{"num_key_value_heads": 1, "head_dim": 32, "norm_place": "pre", "bias": "none", "parallel_block": false, "init_std_qkv": 0.0539, "optimizer": "cautious_adamw", "lr_mult_qkv": 0.7, "lr_head": 0.00774, "schedule": "wsd", "decay_fraction": 0.624, "dataset": "wikipedia_en"}
MLP neurons of a small language model. Each row is named by its layer, matrix (down: output weights) and neuron, and shows model dimensions 0-95. Each number is 500 + 25 x the weight over its row's rms, rounded and kept within 0 to 999. Numbers have three digits each. A neuron's up and down rows have the sign that makes its largest values positive.
A block is one neuron, or neurons of one layer that tend to fire together. After each block is what it responds to, as a language model described it from the Wikipedia text at the highest values.

L4.down59:481482446477527512524520490490511509505489442500480535533513502487499517468491530494535477532561552525534459516520469470510523493467491522518522501474497450480499491456538476509502501460447476486514499519459488477513505466482517510484488507459484507479535512513487501444499478535526468507
L4.down65:528484498508522514482485516506507515488534483482513509560501441468506491528532535486508549491507508466482490507512527474527535474476510465477487456451525495536546477459554508517513538525472467532472516475473536516469512521526477474533534494462521513482472501489525476494533462468491534516
L4.down79:489491542493477479482504504486443539510496455505508517529474529500475495476507543494541477486537513481525498490505495473489498519453475505478509516493514546520504486502459508526474514523501490455472508454491489492537534494475512508489502506489494479484531484487490487448497493515507469498
L4.down111:499510494540488550522504481478477490459492473496492547527488545482511523518516511492523481458533526505482482514503500509504449478485503528506495539470499505529522514503524448507447509530442478489523500499494538501534518490510501487482471504458486523463487504499483512466529465503485460523
L4.down132:519444486486497493496519503520525517536492498514482517532531519508492479507486518488490510488523528438483469512477481508495516513483502529501491462501523496497555469485514475461489515542515496441513539524500510506464490510549482489485528500510525503536518536488465515455503480522498506508
L4.down225:446483543533512507482491486484465504551503492473494508554503440524495500522477512474504521547506503462479533473522483512489510508521549490523532505529494531532500513508494510511512510479472501507475508474527439490489464449472534482528441493494511509462500464498487454529474516524502544473
L4.down229:476502558525507464517503433483495504490493474507514481534481523530507501495459478491511457507566511485544512493547496501518527499427522494554521523459483466507514496488551493522461457502502496497536459486501492457520485516488478529505459491477509513509477510482479511470497526504493507550
L4.down286:457473506497495478528536506507477496490467495446515482496500488455460517520516493564519452517480533496480474534479482472489459486495518482460459525521557468486464495507504475510465530458507466441482485468505514478514489471469504485438464457467540479504505532503493487505522470526538535516
L4.down361:524454482500521472536483488483497491546522482513516506495500518486494493531499532479461544480541495522478507518518501485460545477474485483438492457517502462495486499534486476496508487544479491539487449518473443455518516521502513524495500509484443509516480483479526518488501530515489500478
L4.down377:533500508481466518517512462501456513491464477501525514505497497453499532519500504465503482459472535525558498481497461533517469488463498490501524508492474514521494477512497486510465486487526523461513457502513544491464503475523528487494450536462538498486463498488485534479530455531517498513
L4.down412:502550517509474487530512530495520479511483513515485508486552477487521499539516510439503489504494537478473515502536503475483539524482550468488500481488480511484509517525540489499478455497529507466517481522497499530498467548487518511499512472501474533451531495522466481504475520550464520492
L4.down474:502469508467524535518487511503532464498481515518532536490495506451512472515510544527523527484531518481475531481517508508487557493474515462481525487489464484499502490501525499474483491517436449494491489509456557511490488516534486471501544498469520550485520539477476536494513506486522487531
L4.down519:443474540530494446476526537438516534511545473504553501504505498459492490495483495482516493517531525485480518522482497477473518472480546546464502500523479496500502481508504518486482498505501519477471487500541511489471525474502553513474567497437526529477525548490481472478503515523498491528
L4.down531:502508479515468454479542483501476497545484500513501530513471484569483450525469494456496481483536514506502460516485482461553520472479499510466511454507512499489487476480482544516474477470511511468459506487472496525590493487497494477504469522462495510500486497514488448467503497513488508502
L4.down710:453473541464548489507489515458519501474475491504503523518474505488524486516531519494518519506513510491444497484521484530489553464428516515513546526468506494516523523530509496490450526522475463469528485471471529481497499487475483524467485513480485510514512498482464494510482547509486536540
L4.down799:499489472471535508523491463527512517504501475523525535527483537457502485518502508466543530522485549495485509494482521500457495478500544508487493513491482467519515513492469496594507480509467518451500512500521518473520523480501501492516497470488529531521491477472520498479498545524467511545
Responds to: Mostly the line break ending one field in an infobox-style list, like after a height, birth date or country value, before the next "- Field:" entry; weaker on mid-word pieces and table row ends.

L4.down10:492520507483506513514491479493461498514489574550507494540494484484549484536505454506516506504491531501524496520532465487482562531528504494484537551501468540530531516539560526479452480514476486520520512522497489514495516461472524491488483516430517518477531448510520482504508456489521513500
L4.down61:497478476518517458477516510516481528497475510479471510487483527487433526454469477464502487498504444503519544500510536479541486549519490517488476471499530483465497456463484491514538484538488505491525514509529480483509484523511483488506494489520502495464489532493484533503527444445522451491
L4.down134:469476541498468469475539492464502522493527513502501514503488489468462481494488505493532507481480527472535485499514486491501512545469487494475492501499511497489529502535521518478492479463485501479480534507543513463506506476488497520553509509529475504483517442509506534510511482529500487479
L4.down281:492488499517490503517580502502518478523463511491454471514511558499502490489454525523477516536541461460481490486482493524488476467474498506509488499532508499510476485511503516479522527528538490470472464492480509511519513498505501508595481479519498503456478517485490471506499519514521457515
L4.down456:466489506523506494495506528520479491471492488506546498522503510509469454530495476493515478501512492444515485516474470490533525482476518492476510484535487509558492461549498548454474490519483460545505533522510495477531487488501470502504527509507495452435530539502517501504490509524486483471
L4.down463:518486507509489452457532476529505475512499500474524487475534533501495527477493491501481463464558475477505501517465460533520522466520497571489523508551530502477564462508463499496484460492519478461481510487480537497462496543514513498500452481518519536504524475502541528466503506524503455533
L4.down501:533464497511490506497515508513507519519510471488494487494516500479472502493531504524478446473511531501491459510489472492543479525483518528551531514469525494516519499544482480515474510489478550543496471488499488532524520537466479508480519518450466538539476484493496517488516509532488488510
L4.down528:526553453503478503528504475540478475553529540499499505513516557533494552507460524505498512538497492529508514554441500495453521536465479537509500516452509504518460478490480513496539467469484538473490522456497502464527492517508530498474495544468516495447463503509485482464494525486483486469
L4.down534:538533464510526486489485527483523496473520489542475495508442506481474505526498490450490471511525464481504433509475451500456488495492515544470469507513487501533542489536464522458483509512490506486499518482535509523519514486531480489509494499563468521522503509523467461461499485502486493492
L4.down602:515528515463517507496449519549514477535495505476486533508470445489495502471482512514500475484476481473501517485542506500465519516516522507484512515493508537457526457499514474495510490521534510502486428508517533499507471464528494513506516492523490543533503517513509471520480507491551489489
L4.down605:505496476508499514519513506464492484529449469503514524496495502460492522474517499475514482503507485507489485497553513516463493535460509512527496474516510474529476552468495506493518526511493514459484470492478472499495490514486508525487527505501542495488473525521439511552487494524508487500
L4.down630:483446534456536511507507537541476526495479462478550513440504468478505487527467492501539508508567461493494474529465497473527493525506512509462493487486502526492500470493506470519496482519502443481520496542481498491506512492500498553489506477520496469485520561505482500514500484495516458558
L4.down654:541529444483500491524547507482536453484467489529523479519470535490498506438462480484513480467464496517518537473507536476494472512508496509499504468520510511469485513461499491525463481484491490532502546453505488497543483490504494547531448544490525504472504508520497514454484443511480475508
L4.down705:484475517468467500501513508517543544501522528491490511507531449499539491511522500483538502549513517469483501519493497505498527541500508484506508470478529488506570464549506492516420504522510458504490485477467506512511544543476530560516577506516528470520475503471452523503508476507499501501
L4.down757:518468520520499503512501512527519498474483505493510498504508495506456517501482509501459476537499558467495466520492449495500475472454571474497531520500487514518496475530531494454470519486471480477481513521541456498484477498465518494511475539509515521499489544483533491485465497490517450515
L4.down809:531495507469519490496489504468523485493517498492455468503511485475466483518473519480554450513447516489493506476482461516560499478511495474463493499488495476487518469476496474508461485466437511501497537496518520492481489485489530461521499524490522520520476504470514526481509509483484468522
Responds to: Last digit of birth or death years in biography lead lines, e.g. born 23 October 197-6, (1873–194-9); also sentence-initial It after a period, and mid-word pieces like ect.

L3.down9:502487480523483515474447501506407473514497489527510495491473561496500529491506530469529515496484516512509508504475497517498507490489469463505543482501490507476515536512499485484516467503496506521510502511492425504579438459515479510485495514503466506506503501510451515485510513503517509457
L3.down229:534527487484525469514495448527474542501516477517495474504479496475528539514503470523436545493544515558465493529513475508503495497511498488459489514490536475553526510541522521491547481456541504504502481509518496495536478529483496518487485487419508475489514485522483445508513520508501532495
L3.down474:428508463464543441487539503539503449472522470475487459474510495504492529531516553492495458515513507500508482519468486482493469518479495504481469488537508501459478482514548477520506450476511542511487522513533483526515523516508458474462477493485476506497519495505487464484520494528507490467
L3.down484:494499478501522530518509497514475483558511477497499522487495532540506521483540486519486560517466497499483470523482473467516517506487506485487519514518546547493520531526493557542489487464528520479543475516502479481462474524498490484515486508497545493484478490508504471468547501480503518503
Responds to: Two main groups: the word piece leg (second leg, legs wide, sacrilege), and the slash after appearances in footballer career lists (Louisville City / 3 / (0)), plus scattered mid-word pieces and table cells.

L4.down86:471514557526511495495487496500503506498477497519505510485553509493530479511475483511482452489497465535570483496498458535512515470543471504500539477467479485500479475529483508526495468526495484473501496477503471464527477457482532456519513512511472525552510514526517528531498500483471476546
L4.down108:478534467552583509512484514480503451548508508545441538464501534482487489509497517521510489475487492489488529513473495503458518503480461538497459507498489520521466496520492461490501501485506501516502469517526493466502465525504494447543534492506489541495502524520471494545542472504498478496
L4.down214:510486484475521539519461492489476504519545464485531444521481515519475499491489538498481474494466482466522533521522501503453460550496507517507537461508487496518512504541517505447502526522447478496455481521481537538501488520500486516509545461494477504478493578467517477490484454503502470488
L4.down304:487507436522498520489526474453490500487494466489503454497513527469490493465506501499529530500505504504484491470451522503527495453496496508497493482452507519527440476527477488488465498525503474527498508486542483475545466478458480504519470518520478496443526511512488522504478471514496476464
L4.down336:524553495483546510514490490488519502517490470528457522484481519512491490495485486529484448499479522461483495488511480519480508498516485497532542510497479508483484527496490456506500478504433515483471469487484497487463512483550465524491518499517533522503449512534506494509451487508496524460
L4.down376:487454488555478525517533499529522496518487501525532511494428499474490554455555490499532478490560534499487528498499495503473465517523483547495515471501527478458522540470476501523485505499506491488473501488509494533537473478482446470477502495472503478519504510509516511493467509476495519454
L4.down405:507487487508475542445511504494504508495483498478498535486484487514477467507500489527529504488475465498505468474507487472540501485544484500480457469466509522488489539472458474463440493485444477491500519484483524472493483497508511534473503557495456533507498466498450483510538493485527484503
L4.down491:511467472490466518545504476532485517536515500498479502485487510500503485546513490478509496485464451495534504514511535513514535467513502517490510510495542511500502519483465545474558489518499506534541499486516481510493482522478484473500511527479476501513471457465484523488507506505450532479
L4.down509:519468489496502514548492531513433482506450487502485488515529505495517567540493429487489580476524534501474509468502495519468497491501462554528520499507524523518504515528521532509513480517527502482503491469475521479498513456558497489506527490501500478509530461552453530541491549490517530463
L4.down512:525489516527471495505527537469496510472511511520465525526513471519452490508524454489485479500515498495472515518525525555447475488542494522502457498548507514519495482528451535490541498505478505472470486538562530503505515473517483505528493489490479507530481538546512476510471532513506502466
L4.down541:510528449545507499531490527470522511458466517525509483513476480464449489501495490504516486467501480502467529500477476484530485503440510512514497490474510458478437519488512465472517496516511518501485474517535456493520486538480474526535569490494516509526476547497503469483459503491487492475
L4.down612:507446502441506478547489538508511506508450503473511521518486492514546484526488502508521458465532524501492498495504528475517490516473522516510477527487543469500446478525485523531465489524570516472476517534485515478475482524505485541491516497552487449518508499475480500448448507512490525488
L4.down693:500509496514499523504484533499475506514498505568541476504511474511519524491529492516510481497525448507514514469509477488467518475516452497475467468530511531501497517549475507519538460529486462534513519494499484536487482473468498502507495535494478529490470454491528530468506508521525512459
L4.down750:451523483497555501471464472500501532481517520469500542497494508493507510478499536557499554488545493504464490541484488495515513527472502487469497494512510488493491540516500503500548488543479538478510504525500530523529513498511545438503447489432459543491511471479510500521555524520498507465
L4.down802:461501472548506493528472517502483488508513487508527474514518521461520469503530513505526506503441490532505558516488478497500466527466426515501495454529472504481483508553479515509513506520516553489500512523482470533486492513486469486540501453542458471523482485454525481521438493513485526512
L4.down817:443512550508544489490447488499480522559526493498521516491523506435540449506541516525526481503479472470498531477496497507468498492541500502477528479506491523511426501522504516494484528529529462544478456471478476471474448424504487491507485531538539518484506515517501533504512463508497496516
Responds to: Endings or words that complete a noun naming a person's role or occupation, such as novel-ist, pitch-er, football player, manager; also possessive apostrophes.

L5.down335:536467471449502440508526515500519563470469461486490514561533515485477497499535492509514489504492545451490477506509482525483516457471491519463476483475510462508536470513483512487499496462480490496443499498456510474470484504465490507503503519454503497521504486501491487496541474473503494482
Responds to: Final digits closing a year in birth/death dates or year ranges (1906–1988, born 1958), plus words completing a noun phrase, such as season, Field, daughter.

L4.down19:515502501514480576480496501504498489434494543529540498473500517411497508538500535494504495492503560571481517556514486509542500486502466514475514502522499499536505499500510492486521491492470509461505500526498450514537505496512493526486452572513506468527516474460541517477515517494496475496
L4.down129:458494493500465510500442499484505490478480544534530463475476487489501470522492516525499518508475444508490549481504515502488530471466480507500480500534501495481501526544534495495545481451498538521496503504508467458513472473520483527516557496476493495504468470498509513458521512496523493484
L4.down141:536450503486531471514507507556517601491505497506517488497504527484475548506507508453508504520551489518511492482466452514518513504514508514538490498520538512493499463492549496486482519474491462509496496447502560463502501542483524535516518509505520521518477550512480455503490486502465485469
L4.down263:491489484476518492492501477511533528471519495511502494468511464464484500486508481475558497471537486496506489504491504491538535518529499469472497505520520502499509474441525495505499453499543506503508512475569531496535484515528493518445502512497482523530533471512510514462521482501532498523
L4.down266:497525484514506501466526447464524472478482503507519489481502506492481522468514507490505514509461464522535495498506538501462490474543486476515486519508525464486464475491512515471519496500491443520540511534491462541553479497477530526514470468525505468477544507487542466541465529506529473467
L4.down280:470503542509493488485493484423500508510487534502485493511525509438494504471538520462493482481456527576517511502470486523485484449480530518500513477503486516523488473530535534503494481489500495542502471505475488525501462465513498516511535514454501506538536482526532484510515514494525548519
L4.down323:451507502479504463478516494490456496515506498534467506532532495484512526455484553502534532510516501469503477541528505462505500491485492495449499525489534499515506495506491495462532483457533513492466493541469503505474519463478523479478521506534490496509505513517511484502524511499486507533
L4.down337:515517464490475507484502507509448515477492473503524523523486487474478522477466521519510521517467524500531488438482467469498470476507497495477470480466514449497446498519453480462499481508517455508478484506503474474511484492492491535519484525471485539467481488529502527486520475454526497527
L4.down407:467424492522499541470529511551511512456538542486487501507510478535451562530456502485509504534532516476497467489483484546483473518506537542518506517462486518465504515493543487499467468466493466498475496531522507517496537487519492503502535499485501497530501505488498493477479519506518489487
L4.down495:520526525496520519501495478515539490480495462459517515479507485482473501439567472511517494509479489516500480537483571494519537528549499479505500523514532501501473536510489541504451487520525466562519465470504530478506500512496490530518504489524476504547491516468483512492498506466505500525
L4.down540:505523503528474461441537524496511497518563528497500466493431483488570508523530510507475537513481486477494492505502510480497477501451505484495532469516522515521513535494487481515467490489504501498493492524473489505501509462465508501522475518519490530511479522489558480512527501546525446524
L4.down569:479515489509513485482502483514513513534466491505477500518496530431474468507515503534539462496468520460433518463515509502483492503456495525510501492472505533531513472484503502547510535514443489477512527472514464456511474510511489531487477477455489492512504499473510532483520528490484453498
L4.down613:492497524478550526482487528519503508462540516476487487508482515510501499505512482526466487503497491523471470519490487458467493484473539486444507478513530449476453511471497553525568511500476484550513552461486506455486487486506495517511513449518484505535539486501510511513486509483432499511
L4.down653:493518490488500524560532502443538467497492504532497470467511500514558527482495488463518498534477530512546508500521527467440485490518479475514560574448484533489505522537573466466463531477483531481493515483534504504519472496467516539500524501489517544524499532466500488501525514500491500517
L4.down732:506502474498472474498473515508530507451486497490519483523519518474460494473503523468498499475502496514463526479511509532500510537531507516494500487505483489497525523515446505466489490480514463503505468514553475490479530480506521474509451548540426526481559499469534536507507513517512507458
L4.down785:495518500602549521513481509466491506479492499479515504517471512499500490510468512528504458481497529531482503513488499501547487511513462518511491528532458511532476488503562505475514518478476548490518487495502475502510505495487476496506467479477500481531511482534495534490530559494482507499
Responds to: The decade digit inside four-digit years in dates, birth lines, seasons and tables, as in 19|9|6, 18|4|7, 20|0|8; rarely name parts like Stadium.

L4.down127:468488540490489457521522477462521474522513501565449500461533482522501577486513518477499528514531482536535493531487529470440439520473480528498553502526503532480461507509529479534467501488525521437520475481467522515532492489493468495473488523513497481473450485528500513478499537502490482497
L4.down161:488501486479480536492510508503520502499476451513506516512519521481522505478504499501535494510490545515457530506562529524537503524469493523506530497510459467513487545489489547503508496536468469474504475528503524552522497462490499487460492479489486497537518509536508536474501530514521514489
L4.down192:508520490477490485503516476539509492471498475522510500490472525495471508453538489488509508517509502512509479539501484528529500476495520505521544449510523520494492489447495470482536518527516467510467451530502527476612528510485502518452501514521515529511517492550511496504488516511497484472
L4.down247:510515511462503502548501519502527486475506471496495515507469489480469501486494506519506517510514544513485500560460496495472499470493503501506464528534526508529487485558489521538453517535491493529486505426501470480559518511481522492500498454432506508565478481482513462479511498513500507501
L4.down256:476503549481502505474504500496545482467527524471521509501507526508542495493488487518493510546511479517503510511503516510530520476518512487462473529505505539455526475462500526496493504533480480511452492517511526505550493538474523490520491531494565486481493448488505475485482493425526481512
L4.down354:497531519477483482538510519492524523475509475511493522503451462511471495480527473511532544505472500524482485488505509517500454490469485507466490519480527513489517482505500533529501510546496495484485475504496486510612481457499538481500496514439512461480487442500470526491504518509479469536
L4.down358:502500485496495503490466430499480512448487500524504504508480497485457503499488531453500458485454481490524506476516524500564497465529545524488487450531556525497524526490502515478538524520477518515489488468468482466495512517521461519519488545461497470477465483507545538516522485492497539488
L4.down446:457523511551499533489488491491432544499506473491440495513473499493463505524511527503481540504462488510567489508479498499527484495446499500517401516513481521490499443529518511458489525487548517509520510493453539490501524527477515472531489484514537497492507525522492522493505499498459482505
L4.down497:491475517475503532470517450513502523532506469469519517517507496519503500453490510476490474494482506495501450508500499532517507489508538488506516502574504465484515499480502490472463523554515481442496518526526496494516437526489543527472514477527461447478565460548472536504506500525475552488
L4.down513:505494528515495501544488467467448501512483494472519462498486507499541475464475505494504498509556528519544525469492486540513500493512514495502507477528496473506465536524481482500491484483498544499512566479517492525505463518529484508488512480472545491544466486537508460443500534483509510509
L4.down559:499487453497486464492489499510544495470541502519571497508490497500504459500481476477545510481501520533499512491497504471507491490501506527489555498483510500477469496480509506524505495494499499479542498571499527513573510517470490469497535563483506474476520463506519533486455516473486489521
L4.down608:523505509510487523544497500512475492494505532496531511507512517500499510473477523438498512476481476548529563501509494472531496519501527446518560533493488468540487484459503459500474481489495455485484485504549461536510506475512500490485483528485526499498492461498483494509541509489541562500
L4.down625:530501487455511462534490528504521495483538497480507500509462469486479514466510496459514485510500490517526461486498498549518505475483516516482476502523474469535530494484490478510570501578517490476452505487481545463500501497478476487492493480503472499466464473489488487536492452465505503492
L4.down626:481537467497496519473459516473467531483471453509514456500492497518508500466476482499517502515457479455502523513476494526485474474512496490484500479526469511502479509465493505494548507528513475510495495493496481447627486489511531526505525549539536472479503548497513506501477516495515458503
L4.down633:541513490495498478463504459506493564524568461494517449500478526532494487495503465536470511508496516541501483463466463523490462451530508493478510490519528498493490520506466526468476528512521498526479528513511496532521495524488496502513537535517490517485451496526493473486482529515484482483
L4.down688:489510482487508485475522531517487522513514523520492501477502476470469488480499493477513493567481546583547461526573492500474456498502520493487510483487500490438521479508505521548477511488524489522499513490489499484572508494551512506529490516500528464503481489510503475495514520498474489497
Responds to: Prepositions and separators joining a name or noun to what follows, such as Committee on, Tony Patler – keyboards, parts of.

L3.down122:493533491475472459517506479512506488510491475493483482495463519436541462454528506520499493532537491474454557527500518480512525544543511506498553511529479533537514514496535517485489470501534515553481520534508488524473536502520493500485497492467528480497505498497485528524464511480490510512
L3.down199:504521504474489509501532492486525535454521489522484522527523573510474492518513489455475495476454526437494497500462511496532461495508499477528493472538473494459460454532489506494507515506500490480480481479498487490456496507529525495520518506512472504511506529484502487528489492567498460494
L3.down324:461521487460524519495470537518513589480466489502511522503504509547534487496511496516486493448499496463493480497458441574509517500484496522502477465478490479529496497544487511488533449468516496506513542506528487520408499487548515510519483522525470484504512499524484492508486477509518506520
L3.down385:517579523544507497517500496486458532473476511494524507458478480516493517550523466507481486532481541513505508541469493521455503523449457519520528504482508514515462524509483499473494520481478486497497487489461506529442499476492491520467508483457474534488511500505556474477500478513500525470
Responds to: Final digit of a year number that completes a date, often after a month, as in October 199-0, in 201-9, the 202-0 census; occasionally unit or ordinal endings.

L5.down171:518506489512503498508545478477508495468526465527502497507485490455519489484512530507514519528541471518492488493468520494484559504487490476493491501487528516474540489499557504470470497498513536466503537525479460464525504518531512567486562476479500486477518509500499576496468498523533524496
Responds to: Plural suffixes and plural nouns, often after numbers or quantifiers, such as three rounds, thousands, four games, works.

L3.down61:497552514517494489497504541485455498504535513511508487551499526490531520506490452500486512554511516506538519509504463532480479500505531502526494473520474533539478508479478515533540490491530480535500526487482536497567476456489507499513504519506487526517503526482534511489459532481524468496
L3.down132:494529460487484548488530559509492524494482484489545539491497491510494452485546486499497529523474486523503529516507521483507445532488467513530512449497465509501511540492475505485523483504496468476527473486511515517608495478477508502497509546482499546471466500513519511509490483473500513516
L3.down680:520528473508488533507500502516474509510534557532536502481463473523509492509512514515526557497465548524558519520513495518487483532531507509476497497525515481494513493485479528527505471466527462509487484480487440485541467458487488524506510495507541492537500482526519440475487508457495509501
L3.down793:519425480495523495509520487521525515503472469457513487478517461506535544516522484500530484498498481510498523485512500536477499500495520526541510484475480520508519511493525506454519521538479458479501473500464478538519509505460510504512506486454534527529542500485438463504471519498517488461
Responds to: Connective words, mostly of and as, that introduce a name, type or example, as in known as, such as, form of, part of.

L4.down64:470520494534509476521499521523537527467504529530501505481482478443502495490523574485519548513486505492471479512448491520483504494487491509524506467483473495505521499520470509459504487535494536499461450538461456489499505479486512504518514512484502532519553519509487523515488494489497503540
L4.down119:517489506473520507491487476504519525515498483491531527487432490483490501539506526489510513507495486475542496486514504476500479552512526466499454479458509529483485530484458528469522480479483514476458485517475492454478507522502481534494531472493473477485481507500495516476447479502540514518
L4.down168:528476497519495505499469482514531452543545483490468553475473490493482481505506475533498509469507509526494477532459470511563491538461483452493531527483476484531483467510480476471502530497529532534510530527537507492501497499492459483506487495481476476546531463490470498482484520463524496560
L4.down206:472498473461502518504463494515495532550505514487505542535478534485514525496489544487488498513514451505492459540477453507522491514508527513531538512510496521469531485504487487489469494532528486460498490498502533516560514483501515498499549486479512498468496484492522478511459505521495491520
L4.down279:525497510520489516487478530517550519511498524491555493513470472465514465508480517494509525507513513500529507516458465495465474533443478460538479494487481528446488495510478476453454500518452539480497487518500445504513504509520522521507486474473476497481496499485507482506528448524527523494
L4.down288:535489462509504520462463520456464498525485462452504474504478441515484487511507529469520484513563527467500473508490501499481516515473490516443506488471532536485475492499472503494510468495493479498502504509535533526520505540519507479459480483472462507478500493480488490471508490492455510450
L4.down387:496499475498523512523499547512526529498463472541520488503523481472473504500476506533538519461510476479485502493489454487469560512468465553534491495513497499496466531495546496483514481487451488513499485581503463490485523516472484503472518541489486539507512470499501570480478485497475458478
L4.down486:511475489482515518506474524456543517535487502492505519512508467492485454544512556491534475478491496499465491523517498511507504495494505470451480500461543537467527465495483467496504502479449518477484514520544459494490452478510488479501492501444547501506515498516504515504516502525497469521
L4.down616:493536476537480551474515539486482469517510562506523467450467496522510470558533504506464500492463519487496524494540502512484504487509481491482503508488481493457513529498506463488478450508481525486504483502459520500520481524487482484477499477493480472474513531494486446511501513460480462537
L4.down622:527468537432497494517505466479505513480479471506539505534479503468513508513441475504519439442510529519473479480500468515514509468483504521479485530485495474493502524520505526543481504529526500450549519480489515497513501502497521506472466508473447479460480481532518526515506484506475499493
L4.down629:481473515508527501486502479499474500503489483481512480522501524494483513499508502473489501491505486527492498489486472490497493502550516416512537522527491525531478521544482518533482481514466506494506561520498492476462480435497510529486520517485543538503533494472494512510493472487528527524
L4.down664:480531473471499479509487522477502471556503555506536561516459468473507466496491487496507524515486504557518503519517521506508499526467486492527534476478515478478491470503487502549480400504528497497545506495470495524469489500509484503475503514461472501488524494501499513473481498530519500509
L4.down681:537508487481522528497493503459535488468524466514540501540474525520492499475455483475560476513514524516480492497447452469527480497435500518509519529503531498526486494497505445511461473503499511481472529500530463502558471485494494520485494532529523491485505513539481497443486468499520461493
L4.down689:487510480460536457491480501509515521473483456548489471504486500450429495511502538482526502496485526501510518506483500489522498527487497518525510479502502491469518527526464499473517450524488505502507511563499493493514525490537440522501517499481540520483473496521468520474450488504477474535
L4.down735:489517518559524492494514496535481489515517477484499503546489544512506482487477521466491488466482537494508517527503512475517464531502528464528506500501496541478479510413535494527542472485497515532489490508509518526489465469463505459480537474496507515505491527526488470537463526514509493479
L4.down737:532510487409516523530514537533497469496463502532518516517496484489518454479510517501515511503486486539525543477472521462504481517518469498523516454499524500466496513489482482540477479511486492518551497514446493518516482526504485515501494502463504496486515481450496545491458471503465522543
Responds to: The colon after Website in infobox lists, plus plural nouns for people or things such as women, children, players, schools, buildings.

L5.down507:499490487493522482517448498507496501529513491537506516503516528513501512493508538490477443537510503514498536499491456508449478528500545551515516506460485554479498499512516468500511488524486536492536543493535470472505510487485488507494514517495481454471500468493469500513479495513480498517
Responds to: Job, title, or membership words in biographies, often ending the word after "a/the/as", e.g. pitcher, assistant director, member, appointed.

L5.down236:528504514491435474462483528501488503490485511479500489493470534506475499471510476545503500519484529472508489548501510529535499516552530510500494551549481512505503497521477497450534482503526444464493528467474499497462493453501500503456529488528459502535483491524529539468426467510502529507
Responds to: Line breaks ending infobox or table rows (often after a website or final value), plus field-name tokens in infoboxes such as district, Area codes, Institutions.

L5.down490:515478497484526552516499507522519509494479505527553518498443498519530491460528490493494486504472500538499499502486488495482463532501496470488520487489502474489541505512474483499510510469515506500526504475547521465623450477536504504537512485497508478515501505522512501505526504497471463506
Responds to: Mostly "of" linking an abstract or relational noun to its complement, as in evidence of, part of, formulation of; also "regarding" and "following".

L3.down123:545543545467488490484495510482511533483504519520454482478495485487497525510497501500488486486466516509536479533504463497489518470525531511431479441480497501479499490517493493455509466488516500479522469504515495529496517533477465511484481510489486532481489498523471523536487422497526449473
L3.down268:501511524466502479490504544502517504468508472538524518531460511507479495438485506513530499518486494544508431476511483487462490518526519535486498492468511521491472502494510478475491482518480535466473515511473453496481463486486487519522496526529521531477516514517502513503468508476507470478
L3.down327:513482511543477465521495489515455557532463486499525518471517535481464450431493525482521535541469487505527481492505480507495529506494503466491483497496499510480488519480472518520503469506438495523515470485498468469478475474527512497488478547506531473469524451505492550535460494554501522476
L3.down382:467510515515496476493426500495485506501538506512544497502492508521487477484476508487499475497529499528537493509481511549480535503497481512525510538534497511538486538448520502486481503521482500483461470482489512473515538472493526493520543451453528514491514511503498500478482527470478494529
Responds to: Mostly the piece man or Man, often opening a longer word (manner, mandatory, mansion); also American, character, and word-final s in names in tables.

L3.down225:446462514477468496486516506521552503500494492539496523524516464552518475487488498502480458478460466506538527460512486486512495501523504486546525539497478501498508484513497490512512528474501505547480512454514506521433511515499518516488455450536501488559518510473558529542492458461517502514
L3.down249:514480489504482520508472484508513525488506495508491494531478528475499494501470525532530490488525492468507473483515436509488519529516553473475508523472546473511496494495478498500521454478475488483540481512492522512491500452542510509446500526452490504533495520461558480487476478500505559497
L3.down447:507498478473495444490514466472484480492519502517483495464475507528508513489489520545516512505488537513490519496498503468461509492458510547476467490513495496504510488501492521504543482492525529503472487510483492490516497504511494472444463479447514546524513517511479519534488502502469523530
L3.down577:503469537519501462500499504465505507472477459490495537498473483515518484497506498529525501523549505477479519525530506464506482507527506466475504529482504500493508473506521459504477515520488503496534491550484533535490490507532545501517507486469568490504528473507458493458464487532506488522
Responds to: The third digit of four-digit years after "19" or "18", such as the 9 in 1998, the 6 in 1968, the 9 in 1894.

L5.down16:522500481505492466508528486485489494523504470504449501531492526500468520462508512512465448496500464589455529528528495497470494509520499495467492518540515507474518502493510484496476535528493503535451503513552511509534467502522497506507520504507547496496544518494520492514565507501544532459
Responds to: Leading or middle digits of four-digit years and table row numbers, often where the next digit is 8, 7 or 9, e.g. 1|860s, 1|8|77, 20|1|7.

L3.down498:492474498517505510555475522465524528452474488508494477483525529484481493484510460452473542502506535504472495550467488501519482466489531528500469506476527519487512535488494486481506504494523484490549515518464492480519470489553496519466457520474504495524532484508495506485494507489485481490
L3.down618:511486491497507470530519485521539552512553558516444501507495491443470490518557527493535536486517500534482513492485499513494483486498503488473509456493516513541509523517459519510503494506503522490476506473532459508578530506531458506534556533486527535502481430500539501530501485490510506510
L3.down620:535476507510502508513510511438470502484510471484504455461483500526523548459502498495525474470509486492520476499479505533528503513534468491545488482488431534534507536530486492502499488522482494465536494491499504518454493516525543535495506504519479499500514526502510498500541507497519553464
L3.down800:520517516490439525498484525502453465479478483502479510525502463561487538474524483484522503520476483465470501567480520522503500506564509491507508520485498535538539479503523492457510493490495519471487464485514535461455478494524527533506497523468507512514505463459491495496520497507529526468
Responds to: Mostly the apostrophe right after a noun or name, usually before possessive s (Jacob's, village's, Iran's); also hyphens, slashes and "and" linking words.